Weights of a small GPT-style language model, trained from scratch on English Wikipedia.
Architecture: RMSNorm before each block, learned and rotary positions, no biases in attention or MLP.
MLP neurons of a small language model. Each row is named by its layer, matrix (gate and up: input weights) and neuron, and shows model dimensions 0-255. Each number is 128 + 24 x the weight over its row's rms, rounded and kept within 0 to 255. Numbers have three digits each. A neuron's up and down rows have the sign that makes its largest values positive.
After each neuron's rows, "fires in" lists the words (lower case) most often at its 100 highest values on Wikipedia text that the model never trained on; "fires on" lists the tokens most often at its 100 highest values on Wikipedia text that the model never trained on.

L8.gate62:156101155129106091152162127120121132099106140137118130121128192140147135154151143103125118136111114135123138151139160124142115146083129162136133085160151133165122155118173107172089167112137117124178144112150117192139118153139081132127125118130131133112132127130125124092117107145151140104174138093150150091128121083139085100116107126158107125099090160128098141066121130136144138164118184133117101133114115124127147121158138133137117137140111130142122106169076113123137095128070146113159097108138096169127152131127158169167121113123092151115111109110109147144149120103141162198105126154118125128155140164117142142108127141165128111062123122142102156089120129125133134145103093111128096146127130137126192137159196111151109144125172104124140116122127140163069118118144133
L8.up62:118123126100126077115142140119102101106134165153090135141154150160159126140123119122157149148127094154116123121101137121140171091084114100146109114121129111132138126135106094150100165106132111111163120162108084126117138112106125091116140139079135082126102111160129158116139150126158130137116111111135156168118167123127144105142098114164148130141147099149099088119151137109150072130122145128143113155105094171154155099137124156135136147149111134169129099148127148175112084184158107152132121130116111140145129101128101147134131112122060138110125176095135087121119145129132140132116115113184078114131156112093143148094107106077181113199136148118136108164105088174155148102142170133101156105131137136121125146151109131144134096104143092119100129131179117162127104096151113
fires in: "as", "association", "york"
fires on: " as", "or"

L6.gate59:142146065127152161176127135121131110122080134111142135152135101105140125131108151101169134115179109133141122153146131124122150086104148134130119116134088120126097139130149134101137095109135077110092155133094146136160100120120110103128124150111116171131126118115170090133123095109101170139122098124098145134167121095129097148146127145108102130122100146089084076137117120094155113157172121101105156091132112138140116101129141132154107101132114148126143120176152127153153091103174145143139163126109107109082153122062103123128139119081121092144116133110118111121086060122112136137143132135132086153144194118105186137124076142113127127176137127165107102115114105151113131134137121167190148119130146116135105107132117074110145089105123106122102133122147134120159127108103114
L6.up59:190135117130106119107111119138165100135147091149133186112137135148135185121156136123175098110142137157122131098125131123116134177115143089089127137121118101134027136130144113124109141131163134126159139160155133130148125115105105136114143127150148110046174114086188139146108149149115109078128078137108161132117155128137136122121131153139088152098115126082164111134107146161145138133144153152109123157154132144112151143177134118142128083157108141152134124129107108141118102097132117111161142131120101133100164121116126113163120104096145150105116136118127114139108134172101114144110097051111144130127147119119149112155137105122140187102122115153118143145101172181119162096128133127104146145140143122111107116085096109135118135121127119164097143146168124146117151112137111
fires in: "following", "after", "during", "while"
fires on: "ing", "ter", "gh", "le"

L6.gate219:159147106139124077094159103119098127107116117104100173160109141105132158121111142091124120161113100108142121099121144086134156151147134113098185113102127131110127083122132162108108103135081103140116111140139127114078163121154109102092112122141149149144149109135133124117109156111147139159133111138141129134108107167099084110112111149124131114107120130122122120142112184142142098121114137129130111125117133083095138170107102179099146136121120128123123118132122173129101105196117143144087137111117120138152146170138138126141077124163094162081103105129213143124127155131109122131122115114141116120115078149131154139115084146141115137145112131179068080163182169144159125139164135144123125091151152103147149099132134150111099160116152135139173108112127101160145164154116128
L6.up219:170129137147155081105113136119101180085118128125115105124141144098111149080119115124090115147141113112152118119114131135143130105137170150143126125108112105160118108149110116136109080129128101146159097112102138101126135113150107134154121111127149108114117151139112151150110141133143159106160091150138127148115119103156093052101123161126132159106100117102083103180078102080133129116142153088116137149106086161112086101161124128138129134165115150104158169151106123132122122121174107160166091141108144085138148129122153120126084128115151151107070143139095160102095149179171113116114138116121112094122130117125167148128158142092143149180113113167092118131166142102127118111167128166099115184131122122155141161126147122142093176124143143120125122118131110113127113181147124
fires in: "career", "competition", "capacity", "competed"
fires on: "er", "et", "e", "k", "ac"

L8.gate512:145119171116141142141097109116122125098109147130094146143135154147106117108118123115118171138106152128134147096140127126075101142142071105131125111125098123080115135151140096116094126119112158120149138131149100150126148119142136145157138106144108100150119128146083130134146152127143114139153083104109120074145127044135174146147139149161126136137127115151171107133194123188176151163120141132119095148140163144102118121123072144145152133108121085146153145142121166132148119153130132136107114125106149097117123156172110115119144123104119161115125119108104127107140148159127158128156093132137108106079121131124145170122126115121169087078153110145101174144096097123148105082098161097085094124095131097123156138141135077077140152124141098129125119103147100139130106118191128
L8.up512:113107129132108113128139128122105122172097119172085132141162138160143126127148120164129157140126137106120150118110087116139116163140130122143153147110176143123118139148116115092115152125106113161111168155134150154111095118188143120144121080091124138105122153134130112112126130100120135147148100105129134106109177161142171089116114163125161118115108150142194077096135180133129122125125127161133122138148153134137133089159125107132148116093075123166178124153154161116154093091177139130104163146137097174151109129155101159122139152096135117152128164123125133115147148140150123139146097141110140134132165114109106103171163102083136102113125135125147114106068175134117123110092084071107128149160139106154107174155119174139120176124081127139130121135135102113108108119106114
fires in: "and", "as"
fires on: " and", " as"

L8.gate142:093143103119152204072134129159149142142125130084135153120150124133129137129077140133180107153139116085097143143173129138144144136141147144101151103128147149117123124127152142114157096126115112146158128122084116171097106143126108147106112144123116093148171109149185088105134118163145103158142104124109124125091138155141126140131097119086131138110133144076144119146098096123116142093158122127174161156125124093139143170139114143121135137135121149115123124119133148121143136090126151126109145141175142135112115142089124152146105116136119096127118161079086110115107120135140150141157132166126095119133148152129194129182133108168132138122148118130124162192185119112071147120130123106076100133104160117082128138114110129111163163146108151129152124097152167101132165124151089
L8.up142:140153137108134119170141148108096174120131161105136119115134125154133110128126144107108110082162125101134156099132124098150108131108129106173106145159127132077180134159133177127149179099132127098132173126155116136125105157142093145116143136133141123145128128104074130122120116122170113111103104085148162117113075126121101170145118113155098077096159145152136128124147119145124112125132152117171098100152100116170130130131121123104123119151134115124145128085134163212112132128119106168107136094153141142093137124136172082118147110156073093125102145109126116123097131132135125165123133136184139115104146160141118095086117204123106122152131153173135120091109113127125159128120132119104156143118144135147179127137111159095126125108146122079148102157098141142141123147091100
fires in: "an", "not", "new", "named"
fires on: " an", " n", "n"

L3.gate281:093095114118156161108121110117155135135159147112142130130112094109142130097154168122142151138132132086206082135121124111135107118123096108163092100082109202144115102133155136134100100082143114150131123115145171164126164085161126136112100109125165151117162129105108094108145120145169122099146115081100149187116134096120154109127100166119101131113107142151150156155129095182173103117135159122108116150143119115136115116150125097131103167110129143083116131121117155119122120120160164083138145119127129125137168133144152147149111110127144126112108077172157106093124105102123122154123117121121140110123112157123084131122110139140135174153122132092149133144135138140125096132099098091139145152107149184150161137128136091135149149119167154132159107078101107137093105141149109
L3.up281:093091116108160146131082101106127125114171149148139124134117090150125139137123194097136142154125108136159123124111118129156104119118091092129141115088099174137129104128164136154117111093132135150133117129148131143121164109186104142140119084119144151103180173118122140149160122159152128107173129147085101169127113116109152138133112155114118124127147167154161130116120117179124106123088177154089120143125114087163120112126146094130138171109165138112121125108117118127110131091190149109151127167143116120147154131128151160154111103126127103109122102150160109077131121106115147131135126093106121102102135165121095143142118126146146167152103132106151097127135147156117063154106080106121131117137151174124140149147120116134104160128170155116139079082110120138067092125143109
fires in: "total", "votes", "got", "note", "hot", "notre"
fires on: "ot"

L6.gate448:080156144131104172089121143118168066116099150124163140137181133190150123152156122166140126118173150106122134104113144123139139094137110086113135158105134172147150151131155096107101163149122119136154106116161123100079139123151154138096135162142134155161094160099141162155076099117135094099152117148107136090127111138180159146160167118073141113132130124112119114138132163129132083136124080163164175100121124150077086148105127114104150136105091113124091156136117146111155127156120124135132146119104074145154133137139110171112119133131118156130133156136101103098136106136125120162122167134116103103151141161114127169123099150109147118124131125115110122104151170122099098158142130172114151124127126100146123134071124122126124123126124152113175104116120157134111157149131145
L6.up448:171118115123156114142164157160161115116123118138115138135142135174093153140149112121114116120150137111126149091104108150141123085150099108111079152136139140103111142113167121112126124152134117140138119140106130141104147146140115114122124176101067113113048089142133088113107121132114119151095091167123145129093132095121118106143130098110135113082149086135163155145119170117104121159142137141142142111175129126151119126089095123116105120095140083139152097114093122129108109139174116109107106121136099144100123136162134120150100148175128155156082134137126093110129125129073145122094209108131094103111133150084110151100152123107117134115126158160151138140100207124134103166104128153080098125114090111144146145149117105101130163121142109105164109145114147092123119134137103
fires in: "between", "total", "health", "make", "south", "oil"
fires on: "et", "th", "ro", "al", "e", "ot"

L3.gate245:147129092155128105150134110137134119161105151160143118113127138128089162122118176127174141144111090170121141150138105106055130127128111117133096108119107102125113090151138106068108147120132127113153139099111118109160133106118168130133125136099097113111119112145164150156135129144133120133131130113135125152107131134139108141132145147120182099076134107099134191129090135134146124123138129121146155115112126125097143152119140136127136087138118137122107123105160162095172141096141125179157101131126158126147123172102137154146092117098154163158111180151131095080161116122116094153143135148109110174146153121052142131117104133132126121144150119116112120125139116148080156147128146108096132064097127105137179154084141192130144091114149181097170155111153119129132155138136096
L3.up245:119126136133128134128127099158102146152138134160151110158150138109126159097099161095164156119111088177081166117108119116037152116115114103096080113097099106134133090138123102073114117116109138127149127131109126112186114078101167148096109082085100136118112148140181148153139137126123117119112149146107116138134137123124125149124143134126152112113139104131094131149114140104139112150133130131150154100126154121089162152107142142133138107127110151150111146119127105069144119100142146127173096122133139102123090157102124147130092120100118153197125146126109097124128123128116129116137118145114133125159145082074132170160096150122173096159143115135095110147163096146097135129136145109108099105098104153134154177116120150128161086113155164104181143094150112107116136116121126
fires in: "became", "become", "becomes", "because", "background", "battle"
fires on: "ec", "es", "ack", "s", "at"

L8.gate144:121136137098109104146129150181111147127136114096080146145145107130156130145131108108118104100144135127129162137135140177121123102091170122150186117126129099123175137104108143098111122117150116148139159104133112087105109098165072126109158149120121114099061148150104087182118125119109131120101158120101138114166142112172128183131109120095092088096095145122100137115108142087170105119138143138137130106115115151144129130110140101136101137140128140136093134109114186130131113151157121128145158142119080093117135091141071122167129114143130131164122087107088124105162125131100120108123116130136132115122121118117142125144099115150128084111158116082111111103131196142109120139172103127146156145139118117136092104140179129092115169111138137086149130177102124122122146158147078
L8.up144:143143126174134097143122103085091119098105125117061104122118126132125137128089106159154137088108112134158101090136201091128127108100136100154139158086113123138118141138090149123127153116093139119131122110146071117174126090108146135127159152164133123134147150100112119148088104099113176066116127127118108151168121132125165154107150162134093098153112126094116120146096108161138129173091168159140142187113109138159121152121141122079145057124180153144147133109151134143155154116107143110128148130151126104101082139139124119104130129172121143124141114093121122165135120183099133135120130092127127165152095098139137089165123118137160147097119136141141118109147145126162130122112099151128141143145140116145126104095126118158138089121106131098136159096137131135109112157149138
fires in: "family", "military", "hospital", "similar", "vice", "families"
fires on: "il", "p", "j", "e", "ary"

L5.gate473:142111119104176177126077139148108140194088149158126122136132127119115158141097137114145152153143170116135116106092152164152154128170088147111152086104130153122145120119137150081138104109099134155148139080102093092113121159092123112095126139148160129130119154169148115145114141122140124131128145118137145124136169142124169157105111119102151109162140098143121126097149093130132151146156133115154094107105096116112117149115099115122151131134153154093165134104140136092155137126090166136169125136150099160147117126080179099130113132119083115152147113155101114134112150172135129143133156124093103158164108117129135151134090170099092136102106152095073160152107172125142094136146089109119090136161147107106120157089146118123136122097129100129132175151129157165124165152107127
L5.up473:084106124141138109152120158098097119166153131082110110110153119141144171106126137122136176126135119142104133120099135101102143072122132108142154108103139144120133152110101119147122140130101142113141134131144119131144136170128184156148154141121140176150132120133180127096161102157188092163071134132111129106147154146101133113115139168149144112108126113106125088154101133088155148127054126163126146137118102103158146129148136129128138133140091148154088129153162128130153107119133101140103124124108089165198142124123147125104117128140167116114130136167141101108134180113116150096129152128116113182126123139130136104134097107130059128132082125099147117143119137136099110122111142127109095115094090105166112160125162102109161110065127121140177108080148139105139145100134111
fires in: "between", "became", "become", "because", "becomes"
fires on: "ec", "et", "ie", "el"

L5.gate603:189136114133104146137111122123134121153112143144118150076085121149138150108102136148158100149164112121143130058143132113135107128141150136132102134118119170131105133154082140121134127114193128138173134149118088119105163111144149106159134082176163133149089125139163116150111180105105141114115192137169096153118128096134103081118097108087124120162104119105109120113176130113095127125130105141088119120101151127113107137135119134145129111097127133173122128132159116145118110135161139146113158107094159143123163155139116108118117151144133119085131157130121133111106112115104186116188147153156097143095088151167097109092101100097114125151140091121126124129106131124118148143098140127088095171130135154121104197132103157109135127112125120134105093115100120118112124124167170
L5.up603:137150117103178151163127115170150149135135115160097125143134139125130154096116089147149112143086133140143129090112197143127146120135144131110108129140147132148171112140156179162102125127134149101079133124140149104113097112155141154148139072086148130095096151161085116133163119151149129136071155119178114105118141092087130099147136104108095119108100116121132120113175157123131163092105115142123109120148149157121101091115124110129154133132147151135139128125105125102095117135154109096093141123101111158159107103112069098135088176126120093162098134115124092125103112167126103128129122103131101083069106130153136146165112129092155125123147147128155111107152135100115086121098108112103115151169126127134152161123129084100116148127148092147152096165109157177114145132127120
fires in: "born", "festival", "by", "background", "battle", "between"
fires on: "or", "g", "t", "iv", "y", "w"

L10.gate574:107096107088111122170156103139134105161083137207153076074134136094104108099115158113126128143115140136123159124179136176063134125121084105138131151139145136115165122134133131118101128114140114136129103139150122104129152145140094139089114146123181139074132120157101129176141108158100150146153171106138103147163148107140162127085138091162139107121151103128128123132155136126141106128121146140168137124107105168162131079127137157140143159126122131091109137121086153142142135150147138121118077151073118143081125123167114147155135135152119171137157097121124136178123113115109125117134101113117104123082152121113140181158141105115142071150124124108132140167149105126096116124139130126115152127148137150143107099123175145092111118103167099103150125121153110140121149156151134
L10.up574:131103113115107118075124120136127111094145143142112163124100139150144152154156116128152089142135141113153128148148147098158110182114153150135148117179158104108109112142143126103154153088191123134106108112130128105132139122171150114130140104102133121109104118123117109132085144121107170148105163110134119088130120110151090119159111133126129113100175147142155136101132161173154121131111146104145156147149138140136121130107145128151131106137132123097095158075183160148091130117124122160159135121099131139113134121185120131122115131179131158108125123160154150164106098131090139157162083142134161150117130120147120139128131118112130095120115113159141171089088170113075130134098098116140096087136167122126154157138114125091114171124118110176158184149130128178135123085165070
fires in: "and", "to"
fires on: " and", " to"

L6.gate332:106126123126112127132127196124139103121122134145096122133101122079152126083121119148137106115107105143159114104171122086153115150093144130134138179145161155111144127155197147095124126139146129123139158127128125123116105137135171108128112136140119126108144100140159114137114142106106153043117122105129135067118097116141091066121091140150103113114116121123133148111117132133138124094129131141099133096134118123151158101134126096119176156129147113164161148157116129095172175169185130119113157166124164142122166116120112107134135143077150140124114114148081133150088143146066139175086130130104092137120150143124105121112153147108148181111138157165138174053106130141142150124140107123149128141134144112130102125158119131130145145118123173151110106175138111149142119126118123
L6.up332:147107137118121149084166136138134155152137102146106160119163158136114109132152128113097119143119169112132121130161134156132124091113103129126110155142115099133152157135142128092150135146156090138144156112124143112109096109151137110102148086148129126083144086137177132083118131126151113114119119098133115117109136150120162136127140147159081118116146144127130160129132154133114177145142123151147158125141128119184119107146104179119130189133147102093142180103105136106186097131145090127109099140108121109148158131098094152133143132147102101093137122090148085179110108145098149151105104152079124106147140119126116121091127109111097122120157098174121114086162108103083143073117105166118143173150127139090122086096152093157118117142110126168112153132125199093110136121140152
fires in: "after", "until", "before", "following", "spent"
fires on: "ter", "il", "ore", "ing", "ent"

L6.gate546:125095097142124130122144131121110107137109140142123134109126141116147135142130159141158085145106102089110119134145142105143143111102149155130094108142177168129127113116139155141147116163136104102114125135129107141125100188101145151120101145117131135166174124130115146160116092095086197131124127153131131115129096125112156101068177135110105141155143128075126137129118154135142112131118131155092140098132155144082110140129151157119148125154203131136163092125111152142156124176141147174137139128102132097115100139110125132132116146115199137105134086156126142129101164146125087109117131120096128093093132140124108175109125111167068138105109148158135100132138172124064137129108099114087158115106117125154127085105187155110115122117140099123142117110117079127108160120169130
L6.up546:108113124121107100145168159168152182144090082155130094146057167101117150070148099108166105124154179133142098110115096113112143149124112104119143086138129124146166098119112146141098114107097158174150148119147163120093134124113077116158129115123130126172097135157162106133105116137121138130136139112114172128097125143099164093149141157133150139120174139140098155103148120150093154120140149118119087112103096089120130110114137146127092097109090120129093096105109140095151140126107142168104084151124094119103141120098134148123108149140150130114130087146107131125151128116123147144122138107179143180114121137154155084107114148122087127138147114103129129139127127099142131111121116125128166120133134107164093157103130098114125130137108106081077143161142115147135122200114117
fires in: "second", "career"
fires on: "on", "e", "ad"

L2.gate262:155063113138104116092123076092111103109099116114136156085119118131166129095136153137132108075115141137156126181127131121134137140130126097137130133141146192144143134102154154135119133164111110189137182098149132103116124112141159107088115138169129119130135130131142144141191153145132132143133137110113145110113116080111171141129115106115096131112136134132157074166105109122165111174105158128110109123131102129166115148125132140106092148133114150105155131088177127098100118125117165122116114123146168066099118106107150128152083121122144154142108141118157152118106131127151102089137147121105163117125150106143131105154124093113156154161155108136148165165155135100090134161138150080147140102143144156099151149133119098115108111121145142124162135093187122154110157100117092
L2.up262:173091120121135110121098068092100073111082096084115128095124111119162105126131121108122100074134133133156144163097129137113136137113130078129138150136157186151111125144135168143138126122114151153121189131149105105119151096136150107097130117163121153089140121130124145151170105162111117129160146135092127149109147085133147131109118132112102145148110143145146064165097120115131105132121139159104115159131097115171138134130117120103107168124157109118160129108144161120096118111135175116140140121148151104109100136106128135161105111141106129134124160121184142113110114107154090103151116128091150105122134110145147120113145116143158117146128112114167164145137135136106145187147099092154135111175135149087133146163126091117091107093161167102140118150170119109100171085153107
fires in: "had", "was"
fires on: "ad", " was"

L5.gate409:105158128134099092064137103115118110152144106140139121100128139079131150158175150137112172094113118095155150115159137131169098139123119134133138136145123092114176122167147123132144116147125144092119114135077117100140101145127179139123105110127170112094133127139143134137148151116099141137109107140131148104147109093106099088124095122102123131148103116162138100138088144137131118097095166092131121107089117135142144144101155177126138161110157162119065112113160142093143164076126135113069118119125123133113164146126114118136111080133158115132141130130144092142087125151110075129133124134133146111142107075087121150147122135102163113127116091096116119144143179094079074120117116137113169146084116161116160128163135123117131187166155119106151118121116115152138132099153132
L5.up409:096153130093116113147133106103149138145123122098161176149093106134133138155127138147101141105135104141102136127096120114127123125137129160141095119164094144130175145113085135103137140109169118127148075159194103179150112162130141146125140157141093105108127124097070107133102116106167143142122108113139180144154126141106085095150112151102151115099147065122160139130111123148170116170107128115111137110133152142175130130086140125109158077124132139147128145114143109110091147097118132170090116120103160138136146147127168099063168091158151167183127112148143134149130148110090111130126143151100122139117114104150161105112121128134111117124163121110155159139144092135114158115134197124130104085121114132153161101116104144128112143116119136143113144118107183126152140137098111
fires in: "house", "some", "these", "home", "himself", "rome"
fires on: "se", "e", "op", "ic", "og", "s"

L10.gate604:102113170140106132131088106124133138139098117167110135129123129122097138143106139133125125114128126186156158092116143158124137173106113135119110127132114150138166136119117137107085133117146135113122091126104150132154132172124167089130120104177138126154124137104153130149149130119118147101140156098114118144098184112153110094109088148120141098111124156121144099068153093131125149103104064100114126095128160136139096134136151112134160144097131132126113136100176120154143106129120139141135114145106181145135116110048111114152126138118127144134133128141151077169141146155131150111122171124141095148145106176095108173108108136126118126076109138113097138116149143123139070122100099117132136123137078127141153117107079107106138095056134121150145088144150120189143153155138181
L10.up604:108138096133166108107110108114122162118122135160175149115117116126156138127113114135124146137126120165127164111099178102101114124156130104116093106137117122116167170104131106101152102140140127161138142128185118157186167179198112119165153166146163132131131116123119132131131113127154153100125146086113104149114119106144130163102151110136130091119138123109147160122152162099146157129142114139096125127162143106137145130159148106148135139152153122158130137119152176154116141139123127100165103158115129162133119113088106132077196167097146122087117136120125166128149091141135159134103111137167112124102095156135117125138078175104147122158154134120159118068116065169113086104129108117161130143138146125153127118122137143087172137069105122146105107117136156126131117106128147
fires in: "between", "however", "each"
fires on: "w", "ow", "t", "ac", " T"

L5.gate618:093163174100124187165134090139092141088091168133139121123128158113146136160156172113137115129140111117158152138104178109143157115141114097166110136184132115123171101121124147141138180157130118115149163144151134140143160104122157105127087152158141102140131155157151174103139147124158133107138103114144126096164067100115115155140090153111113141148134134167143147141116160137126155128117150133103155160121112114132157120180124136127132164130176086105115095164112125156192096111135097153104085119087179121124161111116140145092118122132108123130101172125135117114095135151136155115172130115130130123109112111158101054119125153112107141118149131108142136101103105160121150175135143106113121125122121103121104109132165099135088128139159119144151127102145100125144117117129142
L5.up618:153104133104160104097096170200112074131170138125108099100141113069104125161098110148158166118111106117120117101106121112144134096142102114149119116153068135144141140085127122135129146096128142153148136150109119116142162130093126131104143134189145196163130147104151166152146140122118111066107053128131096115147121084125145096132141118101130138132147148132153098127135149125122112151123170153145135100166105139156106142164152137114109096193145105100106138158095139113133138124117117139137129131125125090164113112115076106145126128153137128124141129077148200095113138159125115126123079101153146093123117103121111133154121135082108134112111138130151122150128127121137150147131135149163088133112157151122126145173156114158114106152123108098146131116136127111133155135157136
fires in: "have", "had", "having", "has", "moved"
fires on: "e", "ad", "ing", "as", "ed"

L6.gate379:126112141109145133158140119138114125151124167086125145153108145124147128099113098110085152132145072121161136134153171130171116113090125110162105151070112116132113118080122120066143136167145139106118153085119123105129088131176111141103124110104155161132099124075121118096114105107171089163132101090160153136160109111111170138119139120158131124110144144104135126100078112109091144126165084123185158083152118107128113110118165122124128104113099154120134109107114138114135139119096126114157144138079100133110118136114164151149096138114109095126109135172123111144092118113108106115121109114166104087114114136120149167123114138150139148111164135160117163142136158154151095152099111109108126118160109136139128148144166117106132096135100127128102075160112124137057088099128119
L6.up379:142110116133095108143097114153081079121103116113103125150109161142185131096108118075140130085122119050133109105163163102124106143106157100088143129116124110113126154096102125133131117134150064080096122123119127128190092121144126080167092131124109146139092126139124113133100133075117078096148134108106118125142130143119096172149125121141131121120134118125138160099128113113148157106145121145122124115126144144088160136166120134141148130160148144084079109101131103116150123137151117107162120145115139181194117127100112145150141185114117145108139158150084094102118176107137111111135123143135129128124134148105161155144121107121139191149162155115142126118139160131119082118115124150156127099152141129158121114140132080160134145103125138120113099150119106107094155132159103
fires in: "life", "third", "later", "length", "bulgaria", "lift"
fires on: "g", "ir", "if", "at"

L6.gate69:140054130131068139106107147131112141127116107154119139152145120133151138134105132071154120142117105135161158151139137127136121089158141188106133103089123129108206120129155128137122137150081133132153115118115104096171131120143106151111105154125118118095119070104169157123097185120101119116138115127122129087104112163115092146107141123157102102108176126101116163156122148131119094136144123137071112157129136138150131130168117085135110137106133101139138138132091143143126102121106125113131139139143131152131104115135154153129110084103134126157066088152119130086120135127068170134123124146119136121125148145116090105106133112127136162094140181142106113110100101098097130152126173102119146155147173167102104140114115115101132134101120137169165141096126138151142131120147069
L6.up69:126103135150148173160124137111138111107150154146114186115166094132144140097092124096154138156109105120102140160131139109121141124125125105118111158129139105137134132138133125091106119146146150139123087140104123078148062103119137136106155140154140115105171124131152134089130182175116139099133103151112081127122122159125099147133125123125132132134142125157135138139141131150158195203079124104109132147173111112187124108151128113169127132100129111119141161166106154149144106132107175105155178133163108128116121144109163143109133056132158104108104121100109102104129114111119089142114096157122155116094126132137163065093126143114117120120128133176117179115131132111097149110143157123175147155125171169126122104089133115142137154137119133151133137137117121146119107151174111
fires in: "born", "before", "california", "until"
fires on: "n", "ore", "il"

L5.gate503:164163124152112141115113120104161056193114123099166157106124123131116150174094169110139118096127133118154064133092141170162142127129101086126117139119086121103131148153158114125116168146148139125134124142114132124147148112125101120119082120150137124090138125091177108156127135143117133071098106141172181170175134116113128161141108126145122134113165124108132148142093163129160131113112155080114123144127124155099108137180139124094166162127113128138116143153141177139147097127104162130128172145177100099103102100103120111105120141121114161116126122144088129130123134111140161161123139149123094114146178095139135137124100105156126124130111148098099128121137094112095105130135139092124112096108075107143143109127148106126130060130091113141124118103161143146134144101137142
L5.up503:166148161134141140144140148128145099139108097115137136124117140143084075147132167091140130094102135102133093146125166164131140115058107089117151120151129117123100115128113124113117173147126142162126120091168107129124107126129132158109116101165101126126153083106120108113077128067119152113100100099173133184137133137107116107140108147113130147154156135091133125124121085136099084150135148099099135138191117139105119155136101108099127125108116147157096094118158144094153114101080123155121117141090083084124103108171122154109105157119142190153153142153101125149132146131138100127103104137138107174139176108130139163152090113100113134136122156133143118104155144178095155153119162123134123140140107073114152109136121118107162123121113120151145083127117117104153136148152143
fires in: "during", "following", "princeton", "prince"
fires on: "ing", "in", "b", "r", "m"

L6.gate237:121087143137090097173155124166140125108132200095137131149128127105159104113124144122096098068144158102152133136127156150099094137120161106165118111121118120149135122100150123188107144095118092146139135128125119113163127135135162118097124153124137151095100136079111070104126152109102120127142134119101093098147108070123132129095143111157150112086146126111114117080131108139135147099103113136114155123132089154115094129163118131135129124072105138128094136088119125126136145110138171108116139167094149111123116115174092118150138126152118126125128088141119129094167083153130081150125122107096099141132148105111136143096156135130156161119156099099134186148151096165139131188134149114129108140136108113147136129102170069150150154103127131140106138094119143138157116166101147
L6.up237:073115137094140104146167157137109094127145100117153128156114058116120139170078113106136116127122189137123153154131124114121120152151083161130142092160123116121147141109120104145157144178107107122159168134114141138138103117120155157152107136161108135125131112141123123155112139116098112154135071149154089070103096090121140179152141132079132160157139161146147105115141149148104145109131143174128159131108104147119121159134145104124130117106121120098104126146113100141124080081166088097125130131087113146123157135137117099104137083108170146095161134112130092085104151107123157105130106103127124167119141182133119122117132092127138176121169108119150159141114115137149108080086129099085138085101111124130150151113127115144098139159150133115119136173156119141114116138141127
fires in: "january", "language", "nature", "medal", "later"
fires on: "u", "g", "at", "al"

L3.gate118:109113135138119127155103118110083105105143201121167137094126132143174107144156171125130107184100109129111094165137130121165162151150117097156111170097147114107164114077127142130139140135144116127091150142139128173130168089155106135101129159116177068150121117147142150116085111114135125148134123159127151160120133117100156088126130130140119148104140152114144105167122157124129162106140132137101128128137103140132134176146120153088123125075123155109130166099122162130133120097132145108121114084151146115116129103118158102148111120138086127162123144131142095098099130113104135073125163135153143130156120114165082083163113119106159152121133147121151118166089119128123127141102123120137113128117132166143154137107156121142104138150163132138139175087213101118090160137144129
L3.up118:068137155104114103122084115116098078117148180133141127100134129116167159148149166124160097142099115109108126164117126076159185163142117113163121154094137137107138152134107205136133148155172135155125157130172164160086147129169074108109112116115155100150131121116163136121104108136106138157131127131118121157122142117075140098134125140147159155125117157125156117186115174117154163102105138150083134112099113104147129131137112134055145111120118137117115140133121129141112139089143150118142121108162130146090119101137165154163135130134111138159137120139133133125114121122126102097107132116143165119152133147115078106128116134120128112117140189119117129149085133144115139166118118097134114129114089168169132104109170137139112153138127118154130132102157127146076180108135116
fires in: "not", "had", "note", "notre"
fires on: "ot", "ad"